config.toml
n_layer = 24
d_model = 192
n_head = 2
n_kv_head = 2
head_dim = 96
d_mlp = 576
vocab_size = 1024
activation = "swiglu"
norm = "rmsnorm"
norm_place = "pre"
norm_eps = 1e-05
positions = "rope"
rope_base = 10000.0
rope_fraction = 1.0
qk_norm = false
attn_scale = 0.102
bias = "none"
tie_embeddings = false
parallel_block = false
extras = ["capped logits"]
init = "uniform"
init_std_qkv = 0.0271
init_std_o = 0.00391
init_std_up = 0.0271
init_std_down = 0.00226
optimizer = "adamw"
lr = 0.00195
beta1 = 0.9
beta2 = 0.95
weight_decay = 0.16
lr_head = 0.00826
grad_clip = 2.0
warmup_steps = 396
schedule = "cos"
final_lr_fraction = 0.1
batch_tokens = 65536
seq_len = 256
doc_mask = true
train_tokens = 247500000
steps = 3777
dataset = "wikipedia_en"
MLP neurons of a small language model. Each row is named by its layer, matrix (gate and up: input weights; down: output weights) and neuron, and shows model dimensions 0-191. Each number is 128 + 32 x the weight over its row's rms, rounded and kept within 0 to 255. Numbers have three digits each. A neuron's up and down rows have the sign that makes its largest values positive.
After each neuron's rows, "fires in" lists the words (lower case) most often at its 100 highest values on Wikipedia text that the model never trained on.

L12.gate355:090081131078116180118113180124136108147085134097142140123079203126121180121132151112078152133121150166118145125118097139126091114152140166108090132167111127140117129148141133161131129101108152113135081100109157147129197141079129107154146182123137151162156117117099181150162162122177176029144168125096031139125113090109172144153168116088141107113094140118104143084095124183192110121096069174202160113102146136202146060134096117148132124151116137161127138195053131133139121161136123147134125147069171134113157095124086179118164171114168172087172152116147066098080072125134081121
L12.up355:143106149096119148125077134072170144126153125148102117142171155135076086153138070135105158151106124134117176109137113140128142063159137076141177124103060120188170163091137134125079085078091133143163101129164070108123193123152137146112200108096144120076128093106173113135086131139151200075096161160064105106114142088080121114074174192052173150135096101171132137116094109109192156160126105114110125162146157130139149100154161117074150113142141134163138117183140192075148091098117129080121122145125169117121093105072154159141156168150086152108129143180082093077135113187101134102
L12.down355:096131090155127122114073191157135118121103125094103123111112159116137140131133153147124145131185164159173092122103112081169132134103082169115118129148148142134187120203145179093134162207121168110119103096090167149098167106060058115098091129106116207138130105131084222140110157095165103141114130146171092142108175114102148179097111077163115062118119164122150152104181156151164129090178070137162176137086077095105105150131112146188115101142133107063145153154064103123087147126178114165132113081115147133105160149157091069124140126164170131111163130111137123165088065150155124089
fires in: "his", "her", "lighters"

L8.gate349:156155145153131171105154071143118180118168125174069126128141082147092121139211143133143200104118140123067146108118112079136127117134157062124096093115099139141166096085064107150141157121093062170076106187093103119149104132156155130136152060124101149139127153130109083174127084053101124131075132136170119194122117069077135141043183157128125142154164149123196172119145073115086144117079098090145092081108137138156091131100156103111095134155147158119156112119121154128153151224119103122169089086123087142112150105149188081148102117129119117157150143114146095114141084151086133124
L8.up349:114138092171102183115148100143166134096139186177067105087139149101153088062117179161217138175107114065112090154039115102136104136158155118125080108137068149114164138104169135132120166132139111130069132186095143144210141097102126142119153083068146131154156079116083095125156137101139147148130151151146130144100137111064122099090156164061157163123145126070173189189108150103113177148104103166171050135137133181126138126085126131136073140112130093069130127091100140107168079140136083149121098117141090097137117165105133142145130169155132137119142096095146161101187101107108129157
L8.down349:161151138117146103140143098177119135203152090166102121112142104124120131124202153127096163118106151149117169093171126101099124152141160109096113142138149188098153116090047094179139169119076108244148087122117120116144133118183157102126119136148105131141090181143108086165081106094094107152113144153169112133125121085158146160087189091166107045195169129170196144099166102105093152116090121109057076117145118133143151094092147061124109102173151149123115107142107147122118169181158113135153112118116070164109158117127189040145111122132148125140134121108163121145096071134080129091
fires in: "the", "with", "a", "to", "i"

L5.gate56:091139153083183101146104159110102110143112124147125098135092158141106126097125112124176159108103086207114165154148100168167079076121080135113185103144095047062094088149119126102118163133157105097195117134071084115151093146117085072115146084121138094098137058133145116108099212109132128128112143143094088125168073120091130175134132111108109172079133107151130145080101150111148094129214150116087177101118085116147125109123109118138123103142125170172100104125152151161129084171095195138105138104138104117144143115072082115105146110077174122091078108158151177079076109131207091153
L5.up56:199094147133102104087107110046122192152110130152094134087149112081178139179110116100102092139096122139166144153074096072103119169179157049137124101134167111090178114147140153130157136135103042130112092138118132081181109125149154111128143189122178133179126107120150121105143128081143205131117147119134137137107149136183097110131141175169111116136145083074121176106113128085117145150167162186110151124032041175152098145187126117117119126107115079145139165125148081043134104108087116109133110101115112112120072171090153131112110176143123129126083151141103086106119118139112093083
L5.down56:146046109158141131096070160072122182126085119151123172128141150079113108157120105129059064130171117094097183154085134051152101139135116109160119123102129116071234104148144146111115153186117078103182077152128088090172112107099154101070156168137127152194111142123177128151141145076144191095138144118106131133071137126144097132133122162183132136125128129097135185092092098069164109114146136123139195092102103174103094199168134103128130157091124128171139186128100112120154089185089154167156133102114118155141089162094135138138105121099144110097160096196130112126103137123094117134
fires in: "college", "collection", "colin", "colorado", "colour", "orchestra"

L11.gate69:168111150154133177097180125185085141125134135145096103122103112136094130149147184123090123141116065108212118147084147100095194161100140127115101101189155153143136127183134184123069110157109069107099101104121094115139158160171171164130179093129154078077129125119185128172111136140184120104125173153086112110076134121100149125082163170128141087105212115131104178109079076094109127138142138146106125192108112194140141106162085103127069122105131083098088113139074161146136052116076124126134138150125093149188109117119125111147113083187149156103139098069098091106165090137166164126
L11.up69:101105173162135120178151110100145145165112143106071148098083092082163169136086192130092110135144118100089096058092121190120168184168099183107142164127093136117151148171117092151109155163108139110172094169111088183168062167100154160149151126107178137170118120086150116145104121138121172133167140138163144148167116122136150106132076099127111134130170119109167185160124160120126161080181082123119130184116137142110152060130088135163099088120099111116159119175064081197174096171122103148133133132155099115095072110090123123109155074098183181120173116092071110096184102171133154095
L11.down69:172157146064157148104151102126102142133105121102093118121093058151129154118152105126089140102150092147159161112114102123098160128112155146156151149115177182108158116110101123054103108117116118132208100084093159122121092131154123100115164144140138123099178145178116073186046138114081124120101158124158144121121093132147085130117100079104198123129121119169175150078173120114132130175112160156081085137074093195130176086108177149159096119096167066159101099150057092138089193119110131096176142107070113100088136121161183087160092161217140155138098107141094169147123092133110163127
fires in: "a", "guitar", "guitarist"

L5.gate244:130136064123101062151087127052119080123106159124151147131211149116059133143134109143115096119101101187148178120124129173152087126084165082158069100162134156073175062140100147148070085152075105129094089136158097114173142178113127116146144138101100148100114184132121143110130138155170137156071136106155133132134105126095108084150151086111098139078180178159117115107064202121115127138174120141134149125126125142122123168106085126147119189127181127142115130129144145123147087115149184112094110111062098144122144135116129095119078180185165084141134181136065139079161189156193159127
L5.up244:087116120177143157104183133107087131134160119131173127149103169142109127149112147136121091132101112122088176068162070115133131143168132176149207106123095130129102151183152150051148146133169118140154149072130099098145071141092147076152109134169158172134105062136136079114094141087159149114121158100139066189161136111167132138153162179127139142134125086100158159081115146108126139091087191116137190077098133109112105144102129078123127142126099128163126111122217137118091108164077099108090148135137196232121102142121156103136124124136166125063062119088118091109108146184105116054
L5.down244:099081145105130155142149107131094108146087031154139081148113142092134079100080123141148114100141134145156092101046117036150118142129133099106151114133110118135150181146180183082176172177135159103149112048121135129154139122085202132105166125170144166147116061155153107090108133130180155132105152100055094164123160124181157152163143149147147167122114121126125169179107153088186068080136160064114151128084130093043133139130100093073124159135109136169113124163164172137125136130099118121091144145105139149162103201074108095109132129144147165076102079119135118102131119155131114114
fires in: "years", "february", "september", "december", "year", "october"

L7.gate547:160150061115128125147144098119142080144151112135143116060095133134105091141146142110108091080146121152145191131128124000139113122203163121153113104143170189122184130168144128095064185158156141143158158126121144136143120078064103148155130128163146139139091209101097128132086117117139123109143115142128089106109158136135130104170113157151076135158070131158153209176079120110145117112112114111115057082138162099101118199095131165078148221152116111154114107111163109133145094109113156115101172125132141099143115123060148166149093111123149100110149122068106088082144177146132097150
L7.up547:137138134211148131144143216126135130158099117123155135096113166089072097144159150157140152148135127163166062119132133120121153086102104161127114126117136134164109116126136114100183120168147100125107112115126080174138127108054136089132146123146060164125110136205168146142152131160110109125142144137162088105087085051072165142149199100124122144100127111178155093111133115117212183072083160126127144094134148101092147112083091113066120141135142210127117105149102135109132138181130114155174200092116107129200123147132112100078089182192185088101127165187093108105097150133093148140
L7.down547:171130076095185196123111079103132154158121145086111161139112162148138090126166164120165117094130149093132111097104113050110075146161172129144121119115178074136196150184127078115086115108149105098095158144113102139155117179114143163117189145107115148130114129119153104172042123077130120175149144073127123159116192136087142107112097197136119082101109182190140120126103178124152062117145117076085128078133158088070101186087065158087129146081102132128206114127134188132089151164110148154110113092084148134105100101118103137139141105112149135139119133059081129100099109144102149129
fires in: "us", "usa", "no", "december", "september"

L8.gate72:146122112143071142160141128121124084141133110179194185139145140097098129197122075141166123125159149217075178122135131185196126076215113096152116098120134108117181138091110118100115152149114116126167125133102153125157081090139119103087162120176131116064138182173082094134123122115109122183138157163064120136102152138087109126199164095199168120157083124152069081096108146099113163112131110117118133088095188157073129152061130149142127155075157150113057129110048125084128104158139183083142137125100136140139140079158123117120164125148122100128122134107111101154140157166136108084
L8.up72:146075110184150171149126089144075119127154115165133149178165136107122116113168126089131171140129121104171100104152128116116094147108098149081088106151147160155132156147139152127144073107127124101155178059177085119221165130127119115114113144143119063140094140090117095147125129136104132147154147186120145179109171087176178122130193136129138129143102111113194115084103152152172153137146170164209136127087154094172140076112133130070174084087153148086099110078151103177067132103150111116119160143156063212123118090135186018135131125128108144116148077103096112106111099131135087125
L8.down72:097159120114208169120134130148136157165141112105084124179138142137107139154162155139134173132187133125179121060147105128120115106125124146167132073125166149194063128174109147123102141152132135086172117129158139094157144166095207152169136099141112134094116140129145103131130154090195185148146108110136130118137111168174167123141129112098139166113147066149190131092115135090133075113103158112190178137149120108107129071162147194110140165124080196071167103086156098137113153114117155104085191123123132156120124138167189109123171145126195136095183155047159125113174203146171127188
fires in: "final", "three", "name", "five"

L7.gate320:155104180164118126085107103117149133180135101110107092132135154126184135139125208206074093150154161196132136195099096116133092083176155140169157119154163109110154109145151145156154114157144060119126147202111157101153113082171053159085170121125150077135129112144114075147135123127146145145110119127118112085140130118154117145095093166103148087071120099223098176122052202102075186134200187153132157134105168137084124130127097110147140107105167139137129175112128147076097157099133160149134107159130103145106138130094135130152144078145147109158186047143141127126140125112162098124
L7.up320:157083176126206087114083100170077069167100097141138128112101135115136182100123106102177124146065086106119158171145140137119119208134153093127072053154121111129130096151152161131161151113148076092120123114130190127107156108142121126134139182201124081138151104138204169115135135112135107137119117094195154119140118119139143127170182138149095107107166065150141138169125134157167113101204131135139162126105048142159148159150109127160060123104150154128125102133164117107075066142185142088148099156124076119166095155141132152125105153148126152094086093035129098082106132110128143189
L7.down320:189121108122164127110091107131146102143115110111118207130147159117171176069107201128141068159069127099138151162085079124109082213124129117120085091096119094105163078127133178133137152155140052081178126148144150129160107148133134114135140152175180112131174131130147156105163132127069104147092098097168190135168129135141128183130200134165036067118108094135101111122129084128206105128154091132129148103121101128183089128198182073113134088133072136126154110142150082131095107123140150118128083158145061134098116131161127155127140153173073103074090097134141142108112142123140114141
fires in: "college", "collection", "colorado", "colin", "1872", "colour"

L7.gate501:162096163133128144108128152150125086130089154160152164105082185139146148150171129175090157106147187203165164145079069101128149120119161101146114136157153109173137106111163113139138134139157142111122063146156089136124094080101117132119145131097092128145096138179112137147123161144176137168097135176128118119173134069061125141125095051030157162068136110161088120084097136176129136128111095107106144163121109141114136123204136159079171136169074184093161101152099127121173126125090159177128115160177209078148125154088115142143166164191123099126160139162101104161181112167175110081
L7.up501:169114188118159092148108130123141096149137123141158090121101141191159175133113116178125093161097128192143166169100105172144133128102135058169112087128150150115146157107130113080118122164140142137103109149069141128128099014116115096120136163105118101125108086186103125122143185131132081166080138136104141154097123107079131125076123116036129125126152106108076079077091117160144126062137086184136093174142086140123159109168121129073218129164104172123117162133123161157140095116090151125136095160160194043154137138108153162166126160160089106108120081129165141204160107143137116128
L7.down501:185123156132178142062105175174142118131104093121139124110084139163149179170124120134084134164098123163135157081117137204140118171130167079127120101117150144134143117082122134160132110148155146140081084122132165114112089101102126114130105170120148137172067132208112121158108143183126106158053148142163117123088138112079125144093147099088132036124173114151100091115171120184121132071134098165157171146125107109167141093221141113104160093150120155126131146189062139154172088148091130176179135158135198092103104125098154088156172138173123108122160089135119117205131097124178106077
fires in: "his", "coming", "comedy", "commercial"

L12.gate334:170160120130076097190169119162179122123177121158133188136158116067115096137124115084166189152135054109143133093080107143117127158173128135152156143080110117103165149152121153118104063130102156128143173114082131137125130124150106152106191056120094044066116178112125111121153123130143151073139169121103107149112131166085094131123094083099157235141154108125130141115080145124178138149134130097103132098123147204077151151150129155183149112104126131137122160098189097121098085091117064099155150184173138104133145105139159165132079106193102118139106111166082106105082146117126068105
L12.up334:119169168174239151073107067116134161138199122192149100155153155112133125192113154101153151113126161145149095159185140146106117162159157123173113109138132131105171152130083114100119137177173118132101147116206122098146146165102100046159143097152096116109098133162143106185114118109117089128158093120134115160114140145128119106103073110116178169116105104095139185105116095093119097125107155152140176061083125120112117095112098117185167095117129152191073154177093090070127160092140104106148124176125143144070137115156148084142172068187125159136110154147117155165102116169113182078
L12.down334:133107140111144073067119115124132152114105134143142102099149174104108159142152131136125168085145173110170078102128107131101121137107125105101126162103127122128113117089077073126129086182096120094124136098131082086165108071081212103168164166158155153111104186180147110122174151084103104116155105162161175148108088133125104091142139167142155126110139151073080144149155091141140095141111130157181170097075083116120159089106121081172109144134114143120096132123144106075176138152097124191139162097098181121071063223104048080140140136118098214119106113133144166074113159183150179111
fires in: "video", "one", "three", "another", "vote", "five"